Weights of a small transformer language model.
Architecture: RMSNorm before each block, rotary positions, biases on query, key and value, tied embeddings.
Training: a variant of Muon for these matrices, 184M tokens, 6244 steps.
MLP neurons of a small language model. Each row is named by its layer, matrix (gate and up: input weights) and neuron, and shows model dimensions 0-191. Each number is 500 + 40 x the weight over its row's rms, rounded and kept within 0 to 999. Numbers have three digits each. A neuron's up and down rows have the sign that makes its largest values positive.
Before each neuron's rows, "fires on" lists the tokens most often at its 100 highest values on Wikipedia text that the model never trained on.

fires on: " he", " ro", " pl", " up"
L6.gate177:521482555471474499457430554489498541452499414533469522450472594546560560464502457406528473547528558549506510420506470425484476515503437453519527514491593542506490504484554595409500478447535451492481471499502537524463525448535498514500498519471553470484522561484496452411529508531501434465523486479492547466447593578572416474480486467494482448495530468513490518520539500553544465428560545518560434441492506501532511406499513485519504488495490477499543461488541564505468503568522490509501586503495533497554508523492439534492448540512485514478493462446502476418521555488517498521
L6.up177:436465551467487523502500501497528542533500393521484478467519567559535541469445457452541549517509576492486461474583481433488467441492474523520517495514552558514522506473481554451488456473468439481477433503490523508419512448565517540497513470468550475492522567527477492472556529506494455500504483491493537502545575569556448550480531503482526410551461461519507557543547484522489497463534463505549415460497535460496476394536501534536497519454511457468499513534487579539434468573483543571536608511508534454534469528466434537493466509454503508428520462505467468388522557499495505515

fires on: "ad"
L3.gate234:528512509463523503399441462500465524473528453521502468482492450578461458562483484542503467478547524490459489438406408519522583460419461485468474470505471494596531554440508500523454471534443471509464453472446550555484564467447495537475482485421463501564442544491464498478493517489517487519554571495559493560411431542473464488506516491445487512533473519503476486433539586535455471475567520490514462471541565514508558464467505471558485528486546524541572532487546480502529474487468409537524474432536540515487543522553568534466480519526474526490541468472510428482484469505435499534
L3.up234:481468528481500508418430408510430522496483468503463493410489484563488508594468518532510456495541514529445504463443441552497572448430479446476487434464472495556467553432538513504462464510483437464468442476447544542475571487486500499466501499412496517546481540500495490519518460480523511536544606495494550558435420535485472481492518461450477512540547516453457491458520543505467467495575544511553477462550522522499552448509545501498480524526541522532627488486531482540479485478465397504518498442512547518490528527536499502466470541540457545454540447448487498491462442527427515543

fires on: "und", "ess", "ens", " with"
L6.gate41:567505525535493574492517479485570513454530437568573531477428468439478444529519572566476498558475500520518518535537529537430532518539509534528506468491493452445550418453512440485557518504433485506465505500491520460523525508500528459555480494504532478515554543524475450601511460540550406526464548461518471512573530636475433499547443523530539436493534466518496415481467419468517497515485436441475490485528558465453540528494489528502483525519496543451526539472532573513506469478464472476420604476451494516467541485496470541520498513466472520484439504485426506493512536512456529508
L6.up41:532517521465522527467550507447552490420524467499555589477472573563516486467501452465433477602504476495525450505523474468448622543495424528475522499511479518503456517488533459505508509495465569526463449552481464481455517532487469487556479468498481477518586508501566479509547429443598544498510566508467544482521484544419418550514524530488535514471522482510516474492444496530500522491496439521498523590498567553480497536531449476543509508526506489450474514543542598556522462538508509513454471505465469458474504514559471600510571463474445545476511534465438525523533497462436492422

fires on: " A"
L4.gate186:530497479424557491405492489498593515541513568501549465494451414509482494513507494499428526494534512484509530525443456427481497502550510531460548470474566473482495481520496514483470478521455440533517517539506513469476520534489540456542544546421533530527518440505580423457509508558457511535566519476526499481440468562461478438532499489405479609549497547470472488534490511499531485466487540505512562496512495500461502532474501529435545475516543526551569490473516521468540488519506542525532437490546559466574420503555534597441539418451496498428455541539465505485466525570420489534
L4.up186:546440432454520548505535464459550461505489532510588477501444490527477522496515532513441506528514481551510518511525491446512462456530485570485488493447530466464476496571504485527530471567462443497562499550507496438520486561501559539510510544480535564507532485546547469431506483570488487546540498509477524486470493538439490431477417455420511583516519585460485465570467481491457522491507507517545524488516425497502519507467557520453492423481514557493512500500545517487509559475515544545546397523499548515496358520488429537440527477444534525418511482448484484474392537532440509512

fires on: " th"
L2.gate205:524510496605501518520453496476475598530533494492566509502476517528427531567506512533498544473473440549534502522534526417576498506509483520494547450444504397487556527554523465492478531503555535471496457553411463498470510521581539489525427491469515486524465504493478501514549563497525482479491531469493504460473476421527467519436554458455495459497494509490484384525517508503552496506498435438440495484523529501555515436458413564492498450520535472499460503539431450531509494490590554478499512517547461454502446584531518410523543509431442536465532546400475492502470510512486484515
L2.up205:537535478571512475519445506495422553521535494458542522493437515538437491564499554525541503485450465510528505498526493380561512466466496496474549518450454471501552533560539424450508508511545516475498497518433479496472554501515570467549430512444503481531475497504488517541542572488554509502469528418508527415473519471480486506414564423486497437484520500483499388569534517489559524521483434467466478511523504547572550455476430527440476469484510503467456443538452462543550477491567533494467538505543448472507444578464515430501507519437499502428538525422483516492484527504513507565

fires on: "ro", " ro", "ew"
L11.gate414:442531538534549492473546519480546545462551464485570521549467536486565440538470413493478482541450522425460507498519492425508486508470508474504545570459541574462563506483479503469575492468432488520423513451599496495501493491494519470499531465503505520508552469522439559509585548479527382376482490541472460466445499540493483506474516518494551455516470450520480471511519486438504520516461500531501498411517577540479507445492480491443516567485495462517469443530557494554507509459451610553467536518499478451494512484457531506478517588513500429484474498527527464427475457517536524468
L11.up414:535537577435511508490492523518451450512507503497523527543477559480463509504494450435483466522498489506414487487558501493482503449513516536489509521535509556442507503479465525493498483530483490613461502483527535541519498482562501525555465479442540539491505573504453439453496546534491441468501600528498499481446528464567436547496456449506466453510613464503441555512528445531465492435544487499462463504497520533477532529510567426467524500508507449512554492461574539538493508487520515534499476415566444425523491472508430534492478426540582614501475413511499481469562418474548474451

fires on: " th", "="
L4.gate134:443521489554564546531463512440526508482415498510546470478537490546506485565525453486516495495467493596557440558530484529489492517480529442523501499456542457434538479558514503437588500587495456519550512553493451542514512544465464484569546432536526594538461545536469544545522515531537546459492597552546501517478489444479447526449519466480529545545544515514477544550460617469526470508568447495510511519493510488467506464499476541447595507520513515536463496449478432463500565477492469510490471529553501517553460477517549519546482511471506512453422512451509516578506568566486459493
L4.up134:395489417608424506519502507467533508478513421547475523467512469544491510516502469463579509524474523543486494524506435516532518480429476434480502542467504465469460470520499532484523437469529483581541475453523524526511435482521559478436535510579459522497516509489562489542561484582548519554450511484499544496450468440471464503457543455505549521513542425449526566508498557425492472492537439465501467518486527491483454492476489478431503538516588467460429475405480519556458538394512504529476511457514493504509491542542469524563485442499553407451478491477473512545471444504518494541

fires on: " th"
L3.gate441:561527489511558560478447523504456567506489482453453498497510555528470457556495475494505466487486481471489443514539484478571529525451493486508503528516422498507537480578521451447538477504569434510523469556463554447464508558616568468573488512358516512543499504547525533512568517457550522495438488501494559437539579420474509509497587447469575487493516508538533498543513562550534499478505499506456458530529473595473594441484440504511578471495498541490467489522498473534499470528558502502481511495544463521523422553491526497508547536478505549479591497510453491529469494516480470473
L3.up441:532532463500553546474488563512516549414450496494475500539461540513475485519518492511528476493449501507499493554521523487562549487458520410427536579490507542521577474557534456437531504486573504458477480553489517500487486567580552554516430497442498572522515532522521494485496556517543485461467483410455509401537544412458513541486605441492568435450540473543475489532517496544517489510503487518478473455555460474517546427459461502521559448482544500427493467529504476540493505495545506543480501449538492523539474573479507481451621494510517456490555512462526563451480496498521433471

fires on: " sc", " rec", " comp", " g", " s", " se"
L4.gate420:501496489513520495567431472488530534529448510497486507532494436452582558501497469518447520531494451565495524464524531477501481491533534471460577404482502471558435456461547491537458588453485448485533506537478470512524510528515571498533502439459482529463467494528449460504561573508472520481445571536519507469461467424497479550492484489491521495484483466554565463509497422439422443451555475474489555491473582458516453532539447566481524466527592596500440502490575508525463472421563514479470477485481482504578528555538419474515487467501453536468541530505502567459473458498471530462
L4.up420:472526569512446507552474547510569490497532476555539495502493476486554494498493476526442530448466522508477524450503519492526451509476473476551447465517415434487440519484502575497457480504463478449469492519511442474548471543502520456574469452534462531566504444486483538444502525496504559490529534574539483553499462463448541558485467470486507527491473465473528555523503455489583505421521504496506548463489599479517531503466550494410506525507486590468519412508414499535529507421467517487497493525478477491524470516495474486430423457483437434495384575516449450474500395489545480426

fires on: "am", "ab", "est", "w", "ar"
L9.gate399:521472568454500455532522439487479555482444500503487454487520567454485467505503546458511512465596487452467546533518515464589471515525408548483505503497481495467533523510499534613445532528604545476548570550521501476487483522397490473509429471511419475517588535503569431532452535528450522544541454490511483489550527463503499537492503491528438465464484536495496469544540576487519528452477419505496575451463478508469555563466521478454447505514529491472561550424454467558502410499530459527438495541439491472483509482524463492480526513535463458473544543475532512503489453522530437487
L9.up399:490435505431505480520441502428524479523474538492478367502505477507464435583515522465517538468540530509502434434557465555505450462521494488447520476476513523538482524496446536569472507487479468533525517482534532507618488576501479520493485417538474571501444484540465464541441491521488516476496406565478450524514494490498511542482465532466472550536493508493584533420517474505585485531524531537468507502575517516495439505481500521533482503501509550538480581463462536537432494430499523483468494514491483455560562478520537561517475465495513554527576525434533482572410447461531536442

fires on: "===", " |"
L6.gate398:516469453487473481495430467450499531478386480553590508478463502553549499538497441498493528411421521506536438446526540533470544482592425486490497418453538565498470542526485479510507513515528496508521527592480530433417465478450499437496456490518520492547502503514523495549558453560519502535505526505504569545539523500530482487460500518505499511514549518486583408482525457520567509541477494513505547528460514519487504514473438577488446500487489521509468453465564509487524516459531486455459522487481435475445510538538552510512479594577546551588609516503536482574474536504520494487
L6.up398:494441523515554517486497500493548562452420523545528550497497466529510547547448515497526545485431537529486478461479488494431482551488491534488479511420568475485509543484461504376511530469480491537454555437549499489434449534500538460475469453472538452561445521486414502526540528470533526486522552542461511422494471587535482524485468512435463532518485502492556469532514491446548460553549474473451545474502499595540474453454449510406452480512496496488534414526539488501541523507486425476536523478440437488506480486532555537477492553582482527565548555547604508554499516478514480517

fires on: " h", " |"
L4.gate296:484507552540481535470510537579476511507525470458539494529500553519604537482590556491453517499530507471472489561506483513558558510501500550511438513570496550473544509516513543476498475511491504468528551451443474487426560552570496555501587531486508489444494485447435437539510456527528532473571473500505493532444448484503464527441475409472548468486528513502462477534478491493510564555546467499451538507469494454503584523443500534497508482581513493567474545534463476406540506486493548496523488536521530481450471543524458428543526534480563466474518519548413528478592426403510523447
L4.up296:508512560481498534500509471558489499542517474475570527511489558577556494466582560538428527494534530491451496576547492474551555503489527495608425507562456490486544480529485562496494496538489477513568534468423478510473544492546550535521573529495575534448521532502434482559549405520500533484569495517467470539495463508480471478431442404479491496492530463434476495525460510497543536568552488499483508502445451470485543566482499513490530469570511482528492536511450450488584510415502518522447519561495579522457497530532509401514525487436542488487538543493459551510515437459467518472

fires on: "es", "en", "ts", "as", "t"
L9.gate299:553488467596481541527504526504534530506514521474464486507484548454488532547522441507449481459525477502437550441396493516519516472585470596487431520524459494487545489513481549429476468550575503527454496440525552444513457514463509424459496514530504501461451505544523523577466498531549462446485458438541496529473453555558472469516447521477475533527413533480523473603522565428494515460473456468459550446498501539569427475534541494486575490535572484485481494455561501513522525484505488524459510506476496485532403450506512589537495478531489543522546501509514536534524473425521424517
L9.up299:594513576492441510453472496483540478475503471490476493450542517479505547512450555542479529457487532522463489431547505530522524478505528506561517431537530502529537587487519546491504449506522467473525530512506521423461465482557525527506489493552524458511404405473509554496523498501527490457517577537532464501505576447468584533526446415532482468508491533530568387519510610526486489487431447488483466481394469503497480511492437411594571484519530419512516508468525474468552493486527508517521555545462482462523467506512572426433477541504479504539490502489492452492514491490438490530

fires on: " th"
L4.gate10:490523421476528514542457520495528515487499505482475518516482527516526516482449493498503503501476525454469491510527507476555497489517511480529519563510445454506553538496547457392567524518485475589433543515395407481498555521567485506580481498423589492543430558517480525447534504532526516488507489461508491500484487480562486544445450393441476562477542524555498526520490543479519511541474454531551554495531515593481464541560465513455497534523501554467460474562547498513399517445544472471419427506562431437545566568513484498500476529469447521505499504517467556539506493451527457526
L4.up10:503531373501533497492468509516483496504460488509488483492512467560491522530457486548507453448445531406511507445469480454548507481515495477514540563531499465536559502482534425422525502502497493581425599508438424471495504529535469490543472486435557538538426542521516497481566504557555469527529513426485496496495448492556479511465450419480488557500545527506536563511482515461517524577457419476474558485516490599531438517474435470464526485470509518481435501548534526546411534469573474469432485520523435473528541571516504526523488516441492553504519471436514493575537496469502481499

fires on: "20", " th"
L3.gate325:461454566579533569505439474467507535583541514497513500508490532500538555537427454469497546532440520493507452496463504470469436461520490480462483506500481567499491479562526469452494549579552413401472462526478490522460516530475553532598521457458467453522514501522519507566524476443463533476471491428536503475461502522508459489491544402514454525500477481544547511558521512460580478517531448546453438447567518518510532494508512518518511540529479458527447482445539449566453487522590521522526529461592462397572459530478562483515461498457467492512510529482443506505483446547528464514
L3.up325:467470511520525512470513536481480597546535498519575522464485533496491549449445473463508489480429462528476482461497465479505394466533518423421451569484514477462487541594488443449509481535554497452565462518462466492463538557519571495505574529470440469482513527467508530512487474423477495514489476470483451479489470495472510455477519442527426467459519455548525516536506520449522475494525433523529443490598449487500498522447493506483572506534488409486515444445521421568492482479574511504486536484568486476577420524426574477476499530454506482454473503510453544448464411510476475468

fires on: " per", " work", " play"
L4.gate298:459476491588533553499555533548476491450521477594560527510533518508562499548463486555499443457480482473457568513478488490511516510520497506486571527473566498491482509535546482492448468463521408442546519508465564533435471533489504474493538461436485411458491451497449511530493510458462458485446518513547479565466546614467510412493519434478489552486581545546471630487507494517466505506529495517474508452476494458547502478463533416516457515505479487516582539537486497488505483548545468533427447479447569491478472561478472514513531593476514434470476512503471508542576535519490487561
L4.up298:469523567547552550532531476524479500421513475505584519491523514496556562588420539508463495494460494467488477467471470523469493491536515514530567492450529510498511497534540493528410520533489392489561540513434484477513485535458492469544529493441503405473501452545470492520528521486470490504432515516501479552466545633427457456540477451490502569477583514532476603516487513505480524491515501489467516467515453436564471456505561464458451536531528496489554509516484491510517517509529464595459448483477511527524498562498454495519516500490525426475554536493431542584556502528524481608

fires on: " |", " Jan", " Jun"
L3.gate310:464529471473537501507478543578525505479494475486554486486473507547472467532487470519572527490377521493477448510557516502580474535541486541486435520442539570568557454460473443524489526455510389490482492571458471426445540528483488469539441463496473560495546513564522482560520497533414449520550454586462518521522463496557516573460537502418475501534581502443484474482508399536472502492468543483519488483545499542467503554502471537542520515519453526540462511533467500499454534472456505463492539467504468512521484506530514433454525532546501495570567520581510468506464500610484490536
L3.up310:514516493464547481515481520594507475468508471468545482456458511516446511587482462552538484506385513516478417537575510504521445549534509527483429500461533548547566437433450418483470521435486421527487464574450416423461537498497519488548461464520516541520521524566506548513500524520432467484544450581448530480561468507547492556421533513434488534503510499469519460502509405519479452512442516486525474473561518592512511527471472565528537522509468498542493450499497471471497536491436500472491552488491507473558470479484501453447534545555491537568562530552514488521500499537499473554

fires on: "al", " al", "en", "r", "es"
L9.gate171:462493454482528496495533469496595525472550510481497476539460532476422551488449494544480435474495507461501463484448489544575493433488524422547451487532506518416509439494552576502497565497515485414489438481527510475540472557480523502505502529467506520498510465496539530502507521537502483475541448476562477497529487518568537480520430515475421587477464467459474464615418441544496488538541410498446456469539584539521549513443490508549476469503518536510480413491484510514510478502448529483395473495495461455548540562491527467510535586428547457492468508512503491466530500602514493485
L9.up171:570521533532500479492479553572499488471443533427448552458507531580464481512511481489474507464439444551507617481504451495509546490550495507561471436533519491531479511564522512499499474486433508541543458528471579532462536505550505511527492558492547506523378530510528406457496488523509439511522556491486485457493532538413500484522490523492549471488536572448529478498538522477500494547501477482543495456478463553482438541514527472516521504432507463481535508490513570454522479570557574473572443574538510645537534523445533470532465496548577529548495466516486533500472524498494481560

fires on: " th"
L4.gate382:487518467514505510522417505468550538500488467515472513460525551513462501559426449526507543464432469499512472518500484464564500521516505445468547489431470481489542528525502471455503457539535504547505508543384454506462535545556556468564530495435466525551506500534501576550528503504516495468428557478519556504465428460551499505422536401508546568494525525433505432521486552454500485509523463494443468528532479579522521466444474498508503469445464506521463524503509478535440565488609518429474462496598470463540447562474508486455503495442486461427522544415562537542543509476465497511
L4.up382:474541450527498504484427531470530479495529439512509545445501524520462545514437493500488516486438459560463506538508492464553526496514494390502542515444475513485528499512518500467540461509552464506508500532420450515465531540502576470596515524453498510513498514510497567520582456511521493491440523466481528455511408475466460472426536381496497533467544511468501432505494532494505513520578447521451438505515468541514527456452434491489504462386468541474410479464518480573471551441578529483439465481581487484525480572482568458500519490420478440450503523414522519548520503502501477523

fires on: "A"
L2.gate73:540467468455549555481475492451462467483540520514500463522439489563511548543544520533449484547611520538499535528473478486535533434465483433479528472534513476418483476510540513606435468531487505505594530527451524538510549473559523521539500539509484474521558530431553552462495490448420545547478540451476515535474507491530472467516499447437475506540483526495418482545500534584532471446529495515541499469489489493556524509546465527506552548587561616536512533471516500531529507532507476547444417493506555428517505478572422526518522523482548515485516564492455502495496582549453519506
L2.up73:545471461458512540453531449434484434455572500497492462505461479586522581559533507512468480540583548498477537495462487518563570451442523463516534482492514509447470485498539499591452481502447497503615493537446501530504564451529517499541543521501475511536534503475559502489554516478418551553522523460479525495494469500558460497527493477424466526569456538496407480560470539551494459486493492533514521481520468503552513573538474450507566526567575552522463522442462491534515516494484479577456441431543551410478517442500473509509532501489520514469540552544436449523514559537456508474

fires on: " A"
L3.gate367:524464489465491479487488515552472522502549483477470393403466440526468546513427538514531524547645478576447484551442515471556525510538466561463523447488469517490537480510460540546441507479503421508532475505459530472464552537445555494553481481435507515531483476515504455450551562539471529499513535507545515525510477539480462449532377401458478517552525597496533473563475500537526534522463440523501508440499494473510511461508522531534543441501497541513455518448478498567482472510511445587482454497534551473536521503474522529479507478485532557474475473525512398493469466487441475522
L3.up367:552395463504532515473503557512500526462522451542561400458522407529473537527462483498586426513564458557448522521478468522516454455503488507442453494507464505470522426494468524562437460502471437464532525538500555493524513473489497554560494440432534473508455494477455408478461484493461542527517571459540473541444526518465511416502514507469489485550501571524498476503409455595494498479523517492526527494441506478549516541494528535443504485533518532503451459449491573510510477540532470549544520465516565453523475438482435547501514544513497563456497495503539449587491500529425488449

fires on: " A", "A"
L6.gate74:475542460485501434502520443423546461477502443554529488458503491497510503505560511444511529524585470499511459568499533435477498527464592523453497566551474449491465468493493504524500405487506508520517492548469512468519558437504550501603555536493454552470495469538504482424431494466526544526502476474510474572455479481496497444442433505518471594545563593553484513502467509542484452562515513537531471473528427479541525575535515520505549531417475538568441526511508494502474475484455441564511511419497496422551531500539489512444509449509496554419518474518578542493520490503493548493
L6.up74:566529423428468485490483487482533525484506440547562444457516493523470492522552502519506514523573403478538451548524527486457477555434511491446434566534502474432466462497570513505494440530533522506545471558423526524478554433539562437585492506495477496511490490548517483398521523505503535513538480528496517558456516585500426451442481481499518546551520541487467524503531523498471460509568476506598451469490428474522549504563516541523529506455495519566436469524486557487452481541504476561532492439488522427559439514503457530520532499486476571478533530548558530507525460435483550516

fires on: "ad"
L2.gate162:572567489482539518516445446471488526529544517483484527435540440522526507505487489527472404479492526389435559408476466521554536482466524480474562473496499516485478515472489521462456466535577482443575466460495543507477523523492492543592402472498435502512476554519490542437488459525494512546491493462471501512472501567485506482531492537555586482533515546467453506415551497516539490535516500498496489383488512553596538495500472521535466528494527557519539592575549452544524535478490493551527464486566498538490447497467524492489499538531464529466524462522447449478549500589447553504
L2.up162:524531570520424417461555465485492497499477526504451489494558543467494525501483529546468463499531523466493496415407454502599535580459460469499523448584493540516517468549486547488526489517527432456589442497542551552503550504481474478539415490394526548484536528474458517531510410550449443540496549476464491472488464543451469467466498447497485495477576547481550493488480537510521491543607521524551499441505576517517569466465503477493420562493487523538536552492518495489488475471482505554496487532534461519507460541465462504448493556481518537451501458547439483483560462488550453512

fires on: "A"
L2.gate439:528433495469525520454532539407541479457532495519503485507488448495449495456520562526506543513601483554502514535533505509512572563489496505470515532523474551517465464523460522513472461476466414493558468608467557485485586477539469524575560542456523507497463469505521486492515557549423543486524529445520473511461540452523460501515482447412479572566476595553524534508482547534496477468582566514452488457483524544500575531542496565444556510569518537494476481467507497546534470531467443540456415406504553465546493470523448533480484482471520501509511478481519504550411514525491490527
L2.up439:541485448487536505421543515481504485485518512521471551431525542496475501466490486551474519533579421566507527506489462494540482499474510480504517517497546470478477466533517479494493460509518397496547507563486539508491466536577509527557493529488522520485461458462491502460494479573417526592511555452406431546525541510482472436508481483481487582536555613464466588522387483527509474528561508461568510442480469480545545464533480544514502508545514584515445526470469500493537547514518437509471438505524573567599487494482472454547493491537616508482520463473504481488464535521508491496

fires on: " h"
L3.gate112:511526484511464478520511508513476536504516475495514536470482516530522503484574485515465578507544518557465607526526488462568579479561487465463434489472525532448457493461405497479462429538482529514491457464439519484456511493456578584486539490455426481475496510454532508595487385458525492493515526505525554464473495548499448508498462463426510447533560449572516490542500501495486465538500489496510542461429532467423532558524584525460474509504555547472508472443516443556514498507470509565447407521529537430423570517473485504483483493522543505536461492558480476463537462415489463486
L3.up112:495564458517438536554483471545473507510507471489491532498483511510530491468514477483425518522513547511434528587522491490522593496562494469497444534462462488410461444466427501537441401550418593547545460502440531496531494449497559576556561498447459540488520537473478485540471466481521524506541494560522512526517490518532433511506470491466510442462522446551516530556460519462509490512493536467445554449464501461468551572522549538432490521542517589447534524499486449525510490499446485504479429534459532448498583480457503487569526463535548483531483531545512492447537411462475439465

fires on: " Un", " work", " serv"
L3.gate479:450551504561482559506452546498450583433483528534466516464426503452530467525519534502508493462522529458535524477456484437497477507447492520542554511507573478492473488440524563533481486437399545508437563538472497525514500481480431432526489478490489495554536522471517540514469491412517478488435439424478561578487593518521554523549494462509454571482503554453562534445516543509440517502461493510392563468466487459542450515510574546478511501566477485522523544526525528439529533465494563564486523524439534439523541515484530501432513533537481498480437496465494575544527461512473500515
L3.up479:452535564520495549480534516471500493442490554472500508448485528514431464517536631484529413487569549514479509456514504457476421531471528562557525549466508532505491499522468497526417529481505510539443551539378475537429544534463416459519446500563586421529526495493497456499494497471521466517503475474463516526470544533419491517516560497498481524462553538464547538477519546516540537469466506497460497407449440533489476585504483446501451511519492526485492518443530574505473521481553516513441551499474537499520479498468516428515551554465516487446417471526466537557460485461447498549

fires on: "al", "d", "u", "it", "r", "n"
L9.gate89:498470524585550597453481562471560508512524543494525493538483532565441521448488414549475509492426507437474416574482527448568524536500512544490524462516505516493464471507513573574460504492459565423458560524474495467532514585481515526453529520579551520512496510518449532515537454501503529508515503471530520473486477436532529500571520459493434468481563387536525509499480540440533439508409434500515507568496474489577524471520501460448498459428474481468442509463546513548502501452490531501474557506487496551527553450490536488482449456533542503585527483500531523555456473515477472543
L9.up89:494478546485507510500480534561399456476505514448547520507560466562463453474475544534456453458479443507524481483522422541484457564533465449518441441526529443494483532581510516571468536462437416472446468491485537541524501543509554440543529508504464524480549537521505523537504387517471574541551566471483576512494517497493582503485490486562509509421541493499514499489521409515483517529512456509469445507428469526536434503516521450511494531492459555503506547503453472477495470558524477449496475471469546534476535550554421562463519542529606488524557522566519556451456498468461504487

fires on: " not", " cl", " se", " g", " com"
L6.gate113:468554516508490487538431498551480500516404469562551529559436473428537518465520444529504535477482527525502483532526513506508437480575463530453529503480526479527532486505508563518492495514435502456484484485434480477504517482554488448461523438444400545439488469461467534461485487480483539498507519443484530456543491521422511479518483589437537484461505478481502456482512466474554545520418546491479440505585529493535422437464509559559567531498549482498557527515500408421533514529502513571420473448502494463489465507478447482456440486492459540496433496556462552501494474490632476479
L6.up113:496532559455467469517437520496514508469433493529521501500478448463548468515488442510521497493472524539544477505479543530468485454542463465499545487474485470568461486514497510516476543510433492462496528512485428523455510524508469454504509398430449528520481408455461547481472456520514597443499460488504511518524473512473546495523497505422531483505519492499492452484510513511491513477416555533449433499617543496613445463437552571534507523495519420431581494529536378464499520484490547527458475462451438466486471572510422457484566520506437507469446461530450463538468487478565485510

fires on: "ick", "ark", " she", " work", "old", " k"
L6.gate502:495523529600486524475451554472466524483532427461400488505487451499509501517616527533510456524491503516483470564491457436480434555460534538511584480465532521528530519541475446472468558446482547489479600511471487458467529544485504516467554593501501448489442494439543501542518424498576550490480524492410525560437411470484464482501537452481473544500494469518474463483522487520446466545475436490464461417531488518478457518513441421422521430598461551501525498448496509450538546528509492562471460539506499464516541521454530510500477526492533521507477427478483491521548500516480490512
L6.up502:497544501534506514518499493445498505486512419544385596451508491537504488508553612514499471541532547555454424551518483476454417556480557535533599510492484455539481523581486494494488526539517554506467540510463472479467513529518434516485635555530492471483524569460538462561502424497545508505462542505504515568485437507464438424495526460511502517586549495529432519490529504502474509572440472501465469562456523493487489488504486414490514536555440534507551490487514492507566538487509486517474462551496478413436496500456537473463540464477501517515521432457481534491505486535528474516

fires on: "ough", " with", "ad"
L3.gate200:537472522564500488530451457440462539541526481536490462570530489468500477485476567524491564465556498542489499499452428489532486494464540409505529454505513488598491500498545476551512469516473454586511433534455508558502569526483528474624495482463518470477522496480504575437466448531486464547483578385473457533461539523503463478488435517384513482539515484566492460438539480547530497497564443539528492511517508560464545495528472570501510502538532537558584472521472411547559476502469465506428550477467516450491477485501497580446460476526474531503505484520469494526489539503477470496
L3.up200:483513527553499487551494474440451559521518474503402488497529428490536455525504539563482503484544492538466481464477461492472490528447464414476508416504514532583463512537526513569523446483524467560570504545473519576480544496542490483590479517469536494487522538497488573501505489560502476501516599433486493524464495527436505430455511598443482493524503478510464475539516504529505457485503471483522518440544502509520532513477494583489534465530492529512608512502499411548521455491481383549429486478461499410501488490532454566426479430482459586480572475484470525523485485507451486496

fires on: "im", "op", "ip", "ar", "am"
L9.gate132:530562473502492470466473490505525494548494449502501492489549474500525510488494451536531523495513455513546490534472463455488475536560513528532558530472495497432551561556517529551469499609446474510478499555527489430394436573518514536460480491450448539446501516543520482535528471466540484496446568486528453451477563571505506487489459556584444489494539491480468463489459566433532568572520571371491521449549560483523497494491498438455518497513506527472539525495445485547568502485524494525471514527539514408516457454447536462481546533519456569428445522486571464570472496478547473520
L9.up132:519433570557494441555498420489522493565415496506500484534539425501468460538524438484487492515463530480516465461551463528571498466506543532496530493418502515487512575553545482527484503593444527539486448528504443427466506552494542449476552486536408482452518448539492505538473465495468527491532505499533536575420504520495499533542574572500497551499463494453516485506491463415493500579552508461505567444496530531502554509458607517426526461554532507516535551388476467497498524487437497487492479462481555462524520536493512575521493459509449490508542514538445472522498506495524474580

fires on: "A"
L2.gate469:549518470478491491474567559445453483456503476500472410455474477483488546517534523524478522507594494557476487530411504508504494501463489491478567482601516503510462479470413539559500434522540383506540516501475533570452571478520523550501448525454510486494520448483503465499577518459516531591513494476492496527488470418538418372551507496448482512530494451467500514499467523560435474482549465549568495507529516508521507486517449521486546521522577515517505483459467443521547502527471419573470476455508476400504534496508470533516514486476560530534493540552496436536500532531498577534
L2.up469:600526458499430454461595524445483523452484468478476406490489472528460496505598515512479533500553444554476535528420498518542516462447483506487531484577488534500511514532431525576461484520511401499523497522471537556457584478514548519544461503470546527495527457512516495481552547467547529608522486456489497557495495458523468375515470465451461554493506513503486491478453508520429486504547477516518478518535485504526502545519427523485527498513534503514493498452430437508506525504482483556473509409499489465551534488467474571501493542470570436497490552527479444540455496580507604477